From a checkpoint of a small transformer trained on Wikipedia.
Size: 4 heads of 64, vocabulary 6498, 14.8M parameters.
MLP neurons of a small language model. Each row is named by its layer, matrix (up: input weights) and neuron, and shows model dimensions 16-143. Each number is 128 + 32 x the weight over its row's rms, rounded and kept within 0 to 255.
After each neuron's rows, "fires on" lists the tokens most often at its 100 highest values on Wikipedia text that the model never trained on; "fires after" lists the tokens most often just before its 100 highest values on Wikipedia text that the model never trained on. A number after a token or word is its count.

L3.up323 [168 129 147 205 132 121 117 159 107 168 138 142 176 185 166 209  55 116 187 153 161  84 186 108  95 136 151 181 149 118 133 116 103 146 171 106 150 126 107 151 114  97 132  87  96 131 104 166  51 113 157 156 167 112  70  79 110  80 170  66 149 126 106 164 151 173  79 106 137 137 147  82 133 144 128 172 145 125 145 100 159 101 101 122 103 134 174 135 138  90 121  59 165 171 160 139 144 104 115 113 131 146  98 180  91 174 135 135  93 120 164 113 102 177 122  85 112  85 136 138 124  81 154  74 123 158 111 100]
fires on: "\n" 53, "\n\n" 42
fires after: "." 22, " |" 17, "===" 10, " ===" 6

L10.up504 [ 50 168  79 122 183 158  86 119  55 152 135 126 155 111 104 150 133 184 142 113 109 138 101 120  92 151 108  53  75  74 176 135 111  98 153 136 169 104  92  99 118 164 164 190 134  83 147 140 117 140 106 151 138 144 146 123 168  93  97 139 149 141  73 167  81 117 182 125 158 205 120 130  78 148 167 105 152 116 121 138 152 114 152  93 160 124 159 172 116 101 104 143 126 159 190 128  52 119 127 110 104 113  97 139 166 130 144  76 138  97 174 126 131 140 129  94 136 178  93 131  99  62 147 123 185 113 169  93]
fires on: "\n" 56, "ie" 7
fires after: " |" 43, " |  |" 6, "% |" 5

L3.up940 [114 180 170 154 124  77 145 109 121  97 114 104  90 102 167  29 118 126 104 103 172 135 130 121  79 117  79 187 136 166 117  82 160 140 150 119 108 119 170 157 120 156 144 119  80 177 178 117 112 128  87 125  82 148 148 119 150 124 170 173 109 174 140 157 140 104 151 125 123 152 146 150 111 142 183 119 188 113  45 126  95 130 119 103 129 119 125 145 158 182  59 134 158  84 176 131 169  97 125 136  80 141 155 199  79 144  98 118  99 106 129 124  92  63 126 126  94 129 117 184  86 170 131 131 146 190 118 109]
fires on: "\n" 88, "20" 5
fires after: "==" 30, " ==" 21, "===" 12, " ===" 11, " ====" 5, "== History ==" 4

L3.up823 [141  93 111 140 142 126 148  97 105 132 127 171 136 108 149  82 152  86  62 125  78 182  90 165 123 170  93 117 100 153 137  98 156 120 131 120 171  95 123  79 117 134 137 142 151 151 142 153 173 137 144 106 114 109 161 116 102  46 141 174 125 110 107 177 128 171 115 136 128 112 110 113 138 146 129 130  80 155 163 148 188 160 103 143 153  93 135 194 113 199 176  81 129 117 158 125 132 174 170  99 171 150  94 117  68 105 144 109  87  85 198 113 196 156 113 139 159 156 128 164  92 135 122 119 140 147 127  68]
fires on: "\n" 49, "\n\n" 31, " (in" 4
fires after: " |" 21, "." 19, "===" 7, " ===" 6

L6.up753 [ 95 147 178 151 161 116 102 101 137  85  85 206 127  66 107 177 134  98 122 143 130 222 123 126 156 136 114 141 152 120  76 145  87 157 112 121 112 147  80 164 101  87 155 106 136 106 149 162 139 133 209 159 141  82 133  83 126 138 109 174 151  47 172 112 158 101  84  69 189 160 129 146 196 138 108 200 163 120  78 102 145 113 139 165 155 119 129 118 118  93  92  95 155 145  72 164 102 163 149  66 111  73 134  92 140 148 114 163 111  89 153 149 135 150 115 165  96 157 113 148  97 125 101 101 124 140 153 125]
fires on: " | " 49, "0" 13, " |" 7, "; " 6
fires after: "0" 33, " | " 18, "1" 5, "2" 4, "4" 4, "5" 4

L10.up188 [118 179 120 162  89 113 173 159 139  81 173 114 153 117  86 148 154 113 108 124 122 110 173 101 113 151 151 132 116  96 111 163 152 199 151 144 177 159  95 170 108 162 116 122  43 139 210 136 136 139 113 106  99 136  60 115 122 188  92 100 113 152 145 137 180  77 127 111 120 103 198 143 105 109 184 129 108 139 136 129  99  70 185 131 117 108  97  96 129 144 157 161 134 115 161 142  96 146 169 170 106 104 117 140 187  88 150 124 164 135 177 133 139 109 178 104 101  40  91 149 147 122 179 134 161  95 137 100]
fires on: "8" 41, "ic" 16, "7" 10
fires after: "1" 34, " N" 6, "," 6, "." 5, " $" 4

L5.up521 [ 81 137  98 168 148 108 132 123 181 123  65 144 163 169 115 153 151 158 174 103 122 131 106 146 136 167  80  97 195 154 101 151 133 111 134 165 122  84 169 142 129 114  82 184 125  90 106  96  84 155 135 114  92 122 121  99 137  83 158 128 174 135 166 206  90 199 118 139  79 132 113 133  91 110 105 118  78  70  99 208  66 139 125 109 137 156 121 117 236 140 126  91  76 132 150  94 102 167 148 131 112 179 140 106 111  99 103 131 101 140 144 144 161 131 126 109  63  89 114 125 113  35 142 130 147  93  91 175]
fires on: "," 91, "'" 4
fires after: "1" 30, "2" 17, "3" 11, "4" 4

L4.up638 [126 154 127 198 109 155 197  90 128 124 114 142 159 121  93 155 120 139 103 150 107 176 105  92 119 154 105 110  91  81 119 107 111 160  86 151  78 136 119 105 178 146  76 169 129 107  65 137 157 120  83  77 104  95 142 112 121 155 149 187 145 132  54 136 111 154  97 177 173 127 135 100  86 131 122 122 188 142 112 137 102 139 164  74  87 108 182 116 110  51 109 135  99 160  99 127 143 151 117 145  94 102 130 187 136 143 113 110 121 226 112 160 131 101 125 130 157 145 119 137 164 147 111 164 137 200 113 108]
fires on: "1" 66, "rib" 4
fires after: "| " 36, " | " 10, "===" 6, "- " 4

L10.up347 [149 153 142 130  90  93 142 133 110  52 119 140 157 159  92 116  87 172  96 179 156 149 154  79 175 104 135 115 138 122 133 150  92 130 115 100  98 122  64 144 146 109 126 197 105 130 116 146 103 137 108 148 200  95 123 174 119 106 105 137 109  89  94  75 157 172  93  82 107  83  83 123 117 140 115 124 169 142  54 148 134  92 120 186 163 146 144  72 207  23 141 168 133 136  82 117 148  86 122 159  99 141 137 158 138  92 171 134 157 176 210 124 124 117 114 158 156  88  74 160  95 197 166 172  94 175 130 143]
fires on: "2" 74, "1" 8
fires after: " in " 11, " (" 10, "1" 9, ", " 8, "| " 7, " May " 5

L3.up959 [139 154 100 106 125 156 180  82 104 155 187  77 154 109 123  94 119  50 186  68  92 189 159 181 158 107 128 103 189 157 200  97 126 128 117 167 158 136 168 169 117 130  81 139 123 135 168 135 146 155 112 122 123 109 162 126 120 119 104 134 145 182 127 117 107  99  63 167 141 146 149  89 132 147 172 136 124 163 150 117 139 153 145 132 150 158 162 113 108 133  60 154 109 149  44 121 124 115  89 129 151  98 145 117  83  92  90  70  95 176  97 127 123 182  89  98 158 130 138 168 141 114 100 129  65  96 132 107]
fires on: "em" 19, "995" 15, "ork" 8, "994" 7, "996" 6, "990" 6
fires after: "1" 44, "2" 6, "ew" 4

L10.up23 [125 177  62 127 125 139 118 117 100 149 157  67 162 121  87 114  81 144 135 123 177 155 152 110 123 125 146 135  76 136 137 121  79 170  83  77 155  81 129 106 122 126 110 136  76 137  97  62 141 142  93 101 120 123  93 194 129  99 165 186  64 141 128  85 108 169 109  94 153  53 212  92 117 124 168  97 138 122 146 117 160 137 197 101 116 136 138 123  96 122 121 177 185  99 110 142 128 179  95 195 112  85 117  94 132 159 166 110 102 157  88 136 137 114 155 115 142 126 164  87 119 162 144 129  87 187 176 161]
fires on: "2" 25, "3" 12, "es" 9, "0" 8, "5" 7, "1" 6
fires after: " " 20, " | " 17, "==R" 10, ": " 5, "R" 4

L4.up851 [ 97 111 126 145 109 139 152 211 190 108 115 154 135 143  90 151 129 129 115  88 106 130 112 112 119  95 202 127 101 147 141 106 173 129  88 146 129  98 141 153 122 148 118 106 126 135 127 137 181 143 156 144 122  53 157 167  61 180 169 122 131  93 117 123 131 198  95 159 135 205 130  68 113  94 186  86 150  71 124  83 101  69 151 115 148 121 153 147  72  95 166 128 141 129 155 112 150 152 154 120 105 127 144 180 255 112 109 132 111 188 152 136 111 172  96 133 140 216  99 115 116 112 185 109 111  91 113  72]
fires on: "|  |" 40, " medal –" 11, "| " 10, "|" 8, "\n" 7
fires after: "\n" 78, " Gold" 6

L10.up781 [155 124 148  93 167 132 144 121 207 163 137  74 145 165 106 123 171 104 116 121 146 131 103 145  72 164 123 162 169 160 130 107  99 112 135 117 201 164 138 136 120 100 122 129  48  90 148 208  89  80 132 122  83 100  70 153 107 151 168 157 128 144 153 124  99 143 101 129 183 116 219 106 152 141 125 135  72  97 172 126 103 127 111 137 125 102  79  87  69 117 144 113 109  52 108 112 125 125  92 174  97 170 181 173 147 172 127 113 125 166 153 142 136 102 144 118 173  86 136 164 147 100 184 151 171  96 117 183]
fires on: "0" 17, "1" 15, "–" 10, "2" 9, " m" 5, "4" 5
fires after: "–" 50, ", " 4, "2" 4

L3.up786 [ 91 127 159  95  93 170 171 135 158 114  86 133 137 170 159 117  83 172 156 115 122 122 140 132 139  90 156  77 130 134  96 143 113 159 126 124 149 107 187 142 128 122  66  85  97 150 141 160 116 145 123 131 103 115 129 143 122 101 125 112  92 172  89 151 126 114 167 143 160 134 129 126  97  66 129  56 171 146  88 151 138  64 121 116 184  97 121  97 146 142 168 112 143  99  87 147 123 136 123 200 147 137 141 112 158 179 125  91 137 155 131 118 243  76 112 167 147 134  96 107 122 113 168 142 127 134 122  83]
fires on: "=" 16, "ed to" 11, "| Total" 10, "| Turnout" 9, "Cl" 8, "Acc" 7
fires after: "\n\n" 30, "\n" 23

L2.up61 [192 107 123  87 113  78  92 178 165 142 129 153 110 153 104 127 159 149 131 161 101 150 142 194 151 154  90 129  96  81 134 155 137 106 101 138  84 115 131 127  98 114  74 181 140 169 146  78 123 167 105  76  70 128 116 130 107 102  83 180 123 153 165 117 162 110 126 146 102 135 131 142 127 138  91  71 115 177 142 146 147  96  71 147 117 142  17 193 155  99 155 142 120 125 177 126  81 114 154 144 156 112 134 120 146 168 116 171 154 143 150 100 142 125 183 105 135 139 128 107 132  77 112 252 140 141 128 165]
fires on: "\n\n" 50, "\n" 49
fires after: "." 25, " |" 21, " |  |" 5, ")" 5

L6.up872 [133 164 142 194  69 182 134 159 100 107 116 108 148 123 105 150 136 134  67 102  97 121  75 121 111  69 199 119  89 150 140 107 139 114 154 112 215 128 116 144 115 192 114 145  90  99  70 137 116 205 109 141 146 122 111 132 127 144 148 134 112  96 136 132 136 126 163 124 129 139 157 142  79 154 162 116 143 127 151 127 161 141 187 133 127 153 134 117  98 165 181 110  76 126 166 153  55 119 152 134  88 170 115 158 126 151 168 147 132 138 113  75 103 132 114 103  91 140 178 151 155 144 158 114 125 174 141 142]
fires on: "\n\n" 38, "\n" 30, " making" 5
fires after: " |" 18, "." 12, "," 9, "===" 7, " ===" 6

L3.up898 [135 129 148  89 141 126 125  70 131 152 143 152 145 164 164 138 163 138 130 126 141 138 155 102 159 109 180 153 117 123  73 135  64 144 138 125 133  68  81 159 139 132 140 135 163 106 153  84 149 103 169 103  79 127  88 142  84 138 116 111 110  95  41 159 136 107 167 123 197 149 116 131 116 128  70 138 122 153 127 115 139  93 132  76 145 137 190  99 124 183 162 119 213 138 158 144 109 120 117 137 117 122 117 151  86 171 137 144 125 118 128 144 126 126  34  86  96 138 117 126 180 149  74 180 110 130 153  82]
fires on: "=" 22, " ==" 11, " career==" 7, " career" 7, "- Born:" 5
fires after: "\n\n" 36, "\n" 10, "==B" 5, "ical" 4

L5.up460 [149 149 165 140  87 112 129 141 173 124 109 123  75 168 117 139  71 153  89 138  84 115 119 133 167  82 147  97 105 175 168 151 117 165 126 105  99 126 130 133 157 129 157 149 129 114 151  99 108 146 113 134 180 169 196 102 134  47 155 135 118 111  66 146  93  31 115 101 185 161  95 176 162 155 133 178 117 112 122 127 103 143 126 121  87 164 167 125 127 149 155  86 175 132 133 140 187 143 108 113 154 102 136 156 134 115 166 137 179 119 173 115 144 153 126  71 116  92 123 112  92 116 209 173  99 139 150 199]
fires on: "\n\n" 58, "\n" 35
fires after: "===" 18, " ===" 17, " =" 17, "==" 10, " ==" 4

L6.up233 [ 85 136  97 145 130 132 155  78 151 154  97  70 130 138  90 130 155 128 157 102 148 129 169 101 119 128 125 154 137 157 133 184  81 164 148 127 140 125 156 128 138 140 121 106 160 115  82 137 131 125 146  93 160 154 137  91 106 142 163 124 117 143 150 148 165  60  72 147 100 117 133 115 141  73 213 148 134 153  65 115 142 191 159 113 141 142 137 164  91 100 156 136 109  74 112 159  95 110 108 142 165 128 116 140 137 107 162 155 124  33 146 158 106 120  68 213 130 186 128 120 125 107 115 174 150 168 131 112]
fires on: "om" 20, "ark" 8, "ev" 8, "ist" 8, "ol" 7, "is" 6
fires after: " D" 16, "- D" 9, " d" 9, "D" 9, "==D" 7, ", D" 5

L6.up1011 [110  69 164 163 115 168 134 124 147 130  67 115 108 121 133 107 148 125  97 175 181 155 133 116  84 153 196 153 136 104 128 121 107 181  87 178 181 133  93 132 110  57 101 156 101 164 100 186 113 132  81 147 166 149  98  81  81 114  90  25 223  88 149 103 126 132 152 125 130 142  84 106 145 113 141  87 145 124 149  93 122 122  79 116 156 114 134 123  53 108 146 143 167 119  77 144 111 171 112 127 123 134 150 186 131 132 144 148 128 166 142 200 109 112 155  85 113 115 110 131 102  65 135 152  94 213 133 147]
fires on: "1" 33, "0" 9, "-" 7, "m" 6
fires after: "–" 28, "-" 13, "." 10, "1" 9

L9.up217 [112 139 142  92 172 106 102 117 163 139 112  98 139  85 112 136 173 147 134  69 176 120 164 234 125  49 102  70 124 112 111 141 126 115 154  80 106 114 149 182 131 139 120 102 150 115 152 151 176  97 122 124 126 148  97 104 140 122 128 112 115 149 126 102 147 120 129 156 163 143  79 146 107 173 121 131 136 131 165 145  61 152  99 118 151 137  74 137 177 183 133  80 145 122 147  90  63 127 130  96 161 121 108 142 143 128 125 173 148 111 154 100 139 134  89 147 153 141 139 120 211 107 164 148  98 118 154 123]
fires on: "==" 22, "===" 22, "====" 11, "| Preceded by" 6, " as" 6, " by " 5
fires after: "\n\n" 60, "\n" 10

L4.up191 [153 125 160 192  99 130 142  94 181 138  75 133 147 108  43 119 128 140 135 105 125 118 127 168  95 116  82 143 126 173  87 123 143 107 142 107 133 118 181 106 160 146 131 127 121 170  75 127  78 179 155 134  93 150 112 118 112 144 164 152 104 132  85 133 155 203  85  86 156 139 141 140 141 113 136 144 112  68  82 127 167 160  75 142 137 155  70 119 144 148 134 165  66 130  97 143 128 158 131 173  80 110 120  82 193 104 139 133 105 125 167 136 164 187 159 124 109 149 135 162 102 144 150 125 171 103 159 101]
fires on: "0" 35, " | " 20, "1" 13, "; " 8
fires after: " | " 54, "; " 15, "0" 9, "1" 7

L4.up499 [132 146 118 103 121 207 144 130 178 109  69  66 143 153  79 159  97 148  78  97  71 148 181 128 163 128 141 174 107 135  67 100 122 121 106  97 145 117 189 147 149 126 140 110  87  98 159 136 146 127 116  75 155 159 155  88 164 149 120 109 153 130 120 102 118 128 165 135  92 189  76 121 130 148 129 151 106  83 159 107 114  98 183 140 151 138 116 189 137 144 171 116 142 124 158 153 156 114  77 131  88  94 146  50 173 123 136  74 156 126  85 102 105 120  85 198 127 168  88 168 124 175 147 110 113 123 132  83]
fires on: "-" 62
fires after: "\n" 56, "\n\n" 6

L13.up714 [127 128 116 168 133 150 130 144  88 185 137 212 178 161 176 104  81 114 121 117 108 186 199 120 122 191 168 123 123 100 119  76 129 143 100 159 121 189 170  61  98  82 122 119 147 121 122  97  93 122 122  89 100 139 118 116 181  75 137 132 154 111 147 146 103 139 100 171 141 119 130 157 109 125  91  76 177 141 193 154 117  81 148 140  93 110 130  89 130 190  83 144 132  93 147 126 108 145 112 142 111  78 102 123 208  90 117 157 128 127 155 104 142 149 135 133 132 118 171 159 166  71  73 164 180  69  77 119]
fires on: "." 48, "," 31, " |  |  | " 5
fires after: "1" 17, "2" 14, "3" 6, "4" 5, "9" 4, " votes" 4

L6.up650 [105 146 255 182 188 146 144 150 172 168  97 114 141 161 129 154 104 131  61  81 123 120 135 178 117 131 146  61 138 128 161 125 166 126 129 125 140 147 140 112  66 184 149  99 175 130  68 135 147 121 132 135 186  94 122 120 136  48 116 147 127 155 128 128 195 147 140 130 173 182 142 133 124 160 114 112 117 102 162  64 105 160 131  45 118 125  75 212 130 147 155 173 138 120 119 119 113 110 101 147 101  97 132 132 156  97 116 138 108 154 122 157  88 149  89  72 124 133 103 148  96 139 176  96 185  88  69 151]
fires on: " (" 36, "1" 15, "5" 6, "ust" 6, "2" 5
fires after: "." 33, "2" 7, "3" 4, "6" 4, "J" 4

L13.up184 [118  74 152  88 157  79 225 158 115 102  82 140 181  40 102 126  93 122 152 115 144 132 124 117 117 145 183 118  94  62 125 105 147 154 166 109 161 128 146 183 100 126 107 105  93  97  76  89  97  96 117 179 204 132  82 175 141 126 106 160 107 127  44 166  97 110 104  98 131  65 134  83  72 135 131 122 132 161 110 127 150 101 148 180 149 138 119 137 143  93 126 189 134 150 153 140 146 122 125 167 165 104 115 100 136 162 107 105  99 130 115 140 128 142  59  59 165 106 121 112 133 179 155 146  64 140  94 183]
fires on: "2" 78, "ang" 6, " Ch" 6
fires after: "- " 15, " (" 11, "| " 10, "–" 5, " place | " 5, " in " 5

L10.up1 [136 153 133 123  84 156 137 164  95  88 129 164 118 150 142 171 127 140 175 146  69  79 197 102  96  95 199 148 107 138  96 150 126 121 153  83  85 108 145 181  63  64 142  97 133 102 112 171 164 137  86 105 135 131 139  89 109  77  86  44 150 158 112 174 130 132 117 184 112 168 165 150  90 100 127 112 145 100 117 160 143 132  63 151 131 134 141  96 188 115 152 179 107 155 133  99  87 102 128 126 162 111 122 113 160 165 151  65 154 160 148  96 137 139 148 113 170 138 123 147 193 145  94 134 141  84 102 143]
fires on: "\n\n" 91
fires after: "." 57, "\"" 4

L2.up117 [163 156 119 180 154 122 104  75  58 133 136 130 162 116 111 154 152 176 166 169 148 157 118 119 126  91 172 105 162 187 137 175 159 115 101 177  77 141 168  51 114 164 147  54 134 124 102 100 144 121 176 138 172 109  98 115 148  95 158 120 153 162 118 115 127  64 166 115 122 176  91 173 121 141 162 129  66 164  83 105 132  88 124 105 128 134 150  95 159 109  99 201 110  93 169 190  60 106 125  62 151 142 145 140 157 119 125 128 173 167 163 144 133 136  96 109 120 125 128 193 185 115 144 109 117 143 159 146]
fires on: "\n\n" 53, "\n" 47
fires after: "." 33, " |" 23, " |  |" 5

L9.up14 [135  52 174  87  56 122 110 153 141 119 132 131 131 124 129  72  91 183 104 145 123 101 122 177  97 166 167 139 117 154  95 111 152  86 106 120 169  83 194 170 196  99 126  98 132  85 149 118 168 119  80 128  79 157  69 120 128 137 152 143 168 136 159 119  58 118  90 188 151 107 111 164 145 123  53  97 112  82  83 118 126 141 180 185 144 103 181 124 124 129 149 115 156 119 148 141 143 119 159 113 150 119 132  82 107  80 140 137 120  83 124 165 153 118 151 178 154 114 188 124  96  87 121 155 111 146 157 150]
fires on: " | " 35, "1" 12, "." 10
fires after: "| " 15, " | " 11, "1" 11, "2" 6, "3" 5, "6" 4

L3.up325 [100 140 176  75  89 190 106 123 141 175 130 145 122 149 143  78  86 118 100 125 110 138 115 113 136 168 101 153 163  67 126 166 105 112 119 130 148  80 135 164 132 177 124  88 131 110 139 120 143 124 106 143  92 144 124 123 123 169 131 156 200 168 137 127 137 209 124 154 107 155  86 148  98  97 132 100 105  97 162  90  80  78 133 110 174  85 127 100 112 164 121 118 120 213  87 110 108 113  76 134 114 138 110 120 169 117 161 185 119 121 135 153 163 167 170 195  60 125 144  65  99  62 170 110 146  63 186 198]
fires on: "| Total" 22, "|" 12, " said" 7, "|  |" 6, "| Turnout" 6, "| No." 5
fires after: "\n" 76

L2.up506 [ 60  48 169 136 109 132 124 129  98 116 127 141 113 143 154 157 149 105 121 121 136 121 188 215 126 133 117 201 134 129  98 140 104 139  51 131 157  87 106 118 128  14 187 111 177 172 161  81 158 176 148 155 162 138  96  96  75 144 207 171 131 163 147 126 137 105 130 127 129  87 106 127 148 143 168  94  93 143 177  71 105 137 108 112 131 156 103 154 172 106  99  80 110 105 131  77  87 140 187 124 112 132 129 211 127 121 130 121 138 132 182 109 175 167 142  56 154 150 204 110 181 163 126 153 154  90 133 102]
fires on: "\n\n" 54, "\n" 40
fires after: "." 33, " |" 8, "\"" 5, ")" 4

L9.up179 [106 111  98  23 137  96 146 110 165 202 115 116 154  79 130 167 110 165 127  95 129 127 121 126 123 159  86 119 162 157 131 119 102 113 106  98 119  95 125 111 148 155 138 122 101 120 139 163 140  87 129 133 111 157 148 123 203 109  99 129 119 175 120 139  71 158 156  56 138  95 100  83 175 146 119 122 111  87 129  91 150 170 151 140  96 138 144 117 104  98 112 186 125 138 143 190 218  96 139 186 107 155  73  92 134 122 129 152 183 137 106 232  69  61 152  84 200  95  97 170 149 158 106 180 134 137 125 183]
fires on: "1" 19, "2" 12, "ar" 11, "0" 11, " |" 7
fires after: "." 53, " sp" 4, " re" 4

L4.up309 [115 141 129 121 127 161 166  92  92 178 158 129 161  75 131 135  77 107 125 171 134 125 157 130 129 146 126 118  93 105 140  95 104 129  80  97  78 128 113  98 162 130 137 126 120 188 111 102 119 117  67 127 186  95 109 131 157 135 113 197  77 146 138  87 102 126 141 132 126 149 112 131 117 108 133 137 167 164 114 130  97 142 146 150 118 149 123  87 116  50 164 163 115 119 173 134 156  97 121 196  57 152 172 153 135 135  94  99  81 155 134 137 110 153 138 133 105 136 132  89 196 117 136 104 203 107 171  91]
fires on: "1" 84, "2" 16
fires after: "| " 18, " place | " 12, " " 12, " in " 10, "In " 7

L13.up834 [160 123 146 182 139 103 133 134 158 111 102 169 122 203 163 115 186 165 101 166 146  99 159  95 141  92  76  85 110 101 175 183 142 161 115  78 139 121 135  78  85  55 180 215 131  90  84 167 112 165 140 114 128  83  89 124 122 131 113 133 139 150 166 132  88 133 130 139 131 156 136 122 163 117 101 136 164  99 104 170 163  95 100 144 134 156  48 123 153 116 145 169 147 122 134 150  81  75 115 176 125 202 171 115 146 105 118 124 152 151 128  53  69 116 131  95 149 187 170 204 124 170  64 110 144 107  93 101]
fires on: ":" 68, "." 26
fires after: "2" 21, "3" 19, "4" 8, "5" 7, "1" 6, "11" 5

L6.up9 [112 136 183 170 100 143 176 156 110 150 123 153 204 103  97  72 134  86 112 126 184 158 160 110 154 175  94 167 146  92 136 114 101  73 125  69 158 148 155  81 132 103 100 150 132 175  48 147 134  67 117 130  88 112  85 154 158 130 120 112 126 135 144 140 129 141 113 136 130 145 115  95 121 142 122 184 123 128  92 108 190 150  59 108 175 127 112 113 179 113 124  96 155 166 136 130  60 205 136 123 106 161 130  82 187 115 124 116 140  97 119 171 112  76 133 190 137 107 128 173  75 106 142 114 143  99 176 123]
fires on: ") | " 34, " (" 26, "1" 12, "7" 5, "6" 5, "} (" 4
fires after: "." 13, "9" 10, "3" 9, " | " 9, "2" 8, "1" 8

L4.up325 [169 102 167 105  88 111 179  71 133 176 118 131  89 133 174 121 175 118 144 171 110 155 155 122  99 126 181  76  87 115 107  97 107  92 207 138  96  91  95 135 164 141 129 148 114 102 145  85 114 153 112  78 102 127  33  86 170 137 107 131 121  76  88 119 183 114 143 106 126 107 142 180 127 122 120 170 124  99 176 116  93 100  56 165 112 139 141 106 151 115 197 159 146 160 142 129 104 133 177 143 162 127 126  93  68 136 127  44 183 135 160 153 212  92 105 118 135 139  57 138 185 137 140 156 145 173  99 138]
fires on: "=" 28, "\n" 25, "\n\n" 15, "- Occup" 4, "- Born:" 4
fires after: "\n\n" 30, "\n" 25

L5.up734 [109 101 156 110  42 166 132 152 163 100 116 107 137 140 106  98 119 161 106 165 107 151 130 157 101 113 127  93 103 155 147 108 136 184 124 142 180 118 110  91  87 115 125 154  82 155 146 127 165  18 105  91 140 125 102 120 195 124 158 162 153 124 100 169 188 115  95 150  97 133 162  79 112 182 121 110 162  87 117  74 150 126 110 106 134 149  83  88 124 130 157 181 114 121 199  98 133 131 122 143 131 105  80 169 144 110 181  69 124  95 175 126  93 130 198  85 160 125 123  95  52 147 146 158 116 110  67 172]
fires on: "1" 75
fires after: " in " 37, "1" 11, " In " 6, ", " 5, " since " 5

L5.up425 [122 120 109 158 109 114 150 153 135 136 128 135 169 117 138 103  83 120  81 119 138 140  92 208 108 125 151 160 154  76 137 102 112 143  92 129  83 111 205 135 167 122 133 170 121  92 124 180 101 158 166 151  99 192 116 110 100 122 187 102 141 114 152 149 109 202 116 145 169 118 156 140  82 112  94 149 178 151  94 101 183 158 143  97 210 132 163 152 154  49 121 123 109 121 131 115 131 163 159 118  43 131 107  98 119 119  94  61 141 149 135 158 124 157  97  94 121 171  85 110 139 121 137 215 163 164 138 167]
fires on: "." 45, " | " 16, "1" 12, "2" 10, "3" 7
fires after: " | " 27, "3" 9, "1" 8, "6" 7, "10" 7

L3.up670 [ 85 110 129 135 138 171 179 140 110 146 179  58 129 123 142 114  60 150 115 194 158 161  81 103  83 121 109 133 145 161 137 139 172 128 133  91 146 113 129 134 176 127 130 121 126 159 190 132 116 178 156  91 119 124 100  79  72 167 126 154 147 151 187 140 145 103 126 143 142 120  79  96  90 127 144 138  66 128  93 182 146  42 120 148 166 151 134 103  83  91  86 121  94 115 140 153 101 148 154 161 129 141  70  51 118 131 112 122 141 147 208 148 155 160 137 163 157 146 124  99 108 146 109 107 105  86 162 134]
fires on: "1" 23, "2" 21, "8" 11
fires after: " in " 14, "1" 11, " In " 8, "," 8, ", " 7, "In " 5

L3.up902 [127 180 161 128 119 139 149 129 110 148 149 136 152 184 109 109 139 102 146 137 170 118 112 148 108 177 111 179 131 178 121 103 129 164  71 105 103 115 155  94 146  34 166 161 168 102 129 164 191 128  75 180 141 156 115  77 103  61 126 143 155  38 113 106 101 172 122 128 124 146 168  52 121 162 177 103 129 136 118 140 158 119 113 136 148 126 164 120  98 187 166 130 146  98  64 118 133 108 146 107 137 158 150 167 133 167 105 131 118 126 109  90 154 135 143 120 137 122 136 112 140 140  90 216 136 190  76 128]
fires on: "\n\n" 34, "===" 30, "====" 17, " ====" 8, " ===" 5
fires after: "\n\n" 33, "==" 15, " ==" 6, "===" 5

L6.up752 [105 105 187 157  84 119 171 128 137 167 114 214 144  76 102 132 135 101 150 101  74 152 151 126 105 117 157 104 121 125 124 131 145  64 118 147  84 114 111 169 133 169 113 156 171 140 167 101 141 141 139 140 104 137 170 126 174 129 113 157  90 121 139 141  63 134 108 112 146 145 138 129 198 102 128 121  92  89  76 151 144 137 123 128 132  88 119 137 191 118 197 170 119 137 142 167 170 160 180  88 149 133 137 133  76 120 133  76 103 101 126  96 113  79 142  97 118 127 119 110 112 125 127 160 136 128 148 114]
fires on: "\n" 81, " (" 5
fires after: " |" 34, " % |" 16, " |  |" 4, "|---|---|---|---|---|" 4, " % | ±% |" 4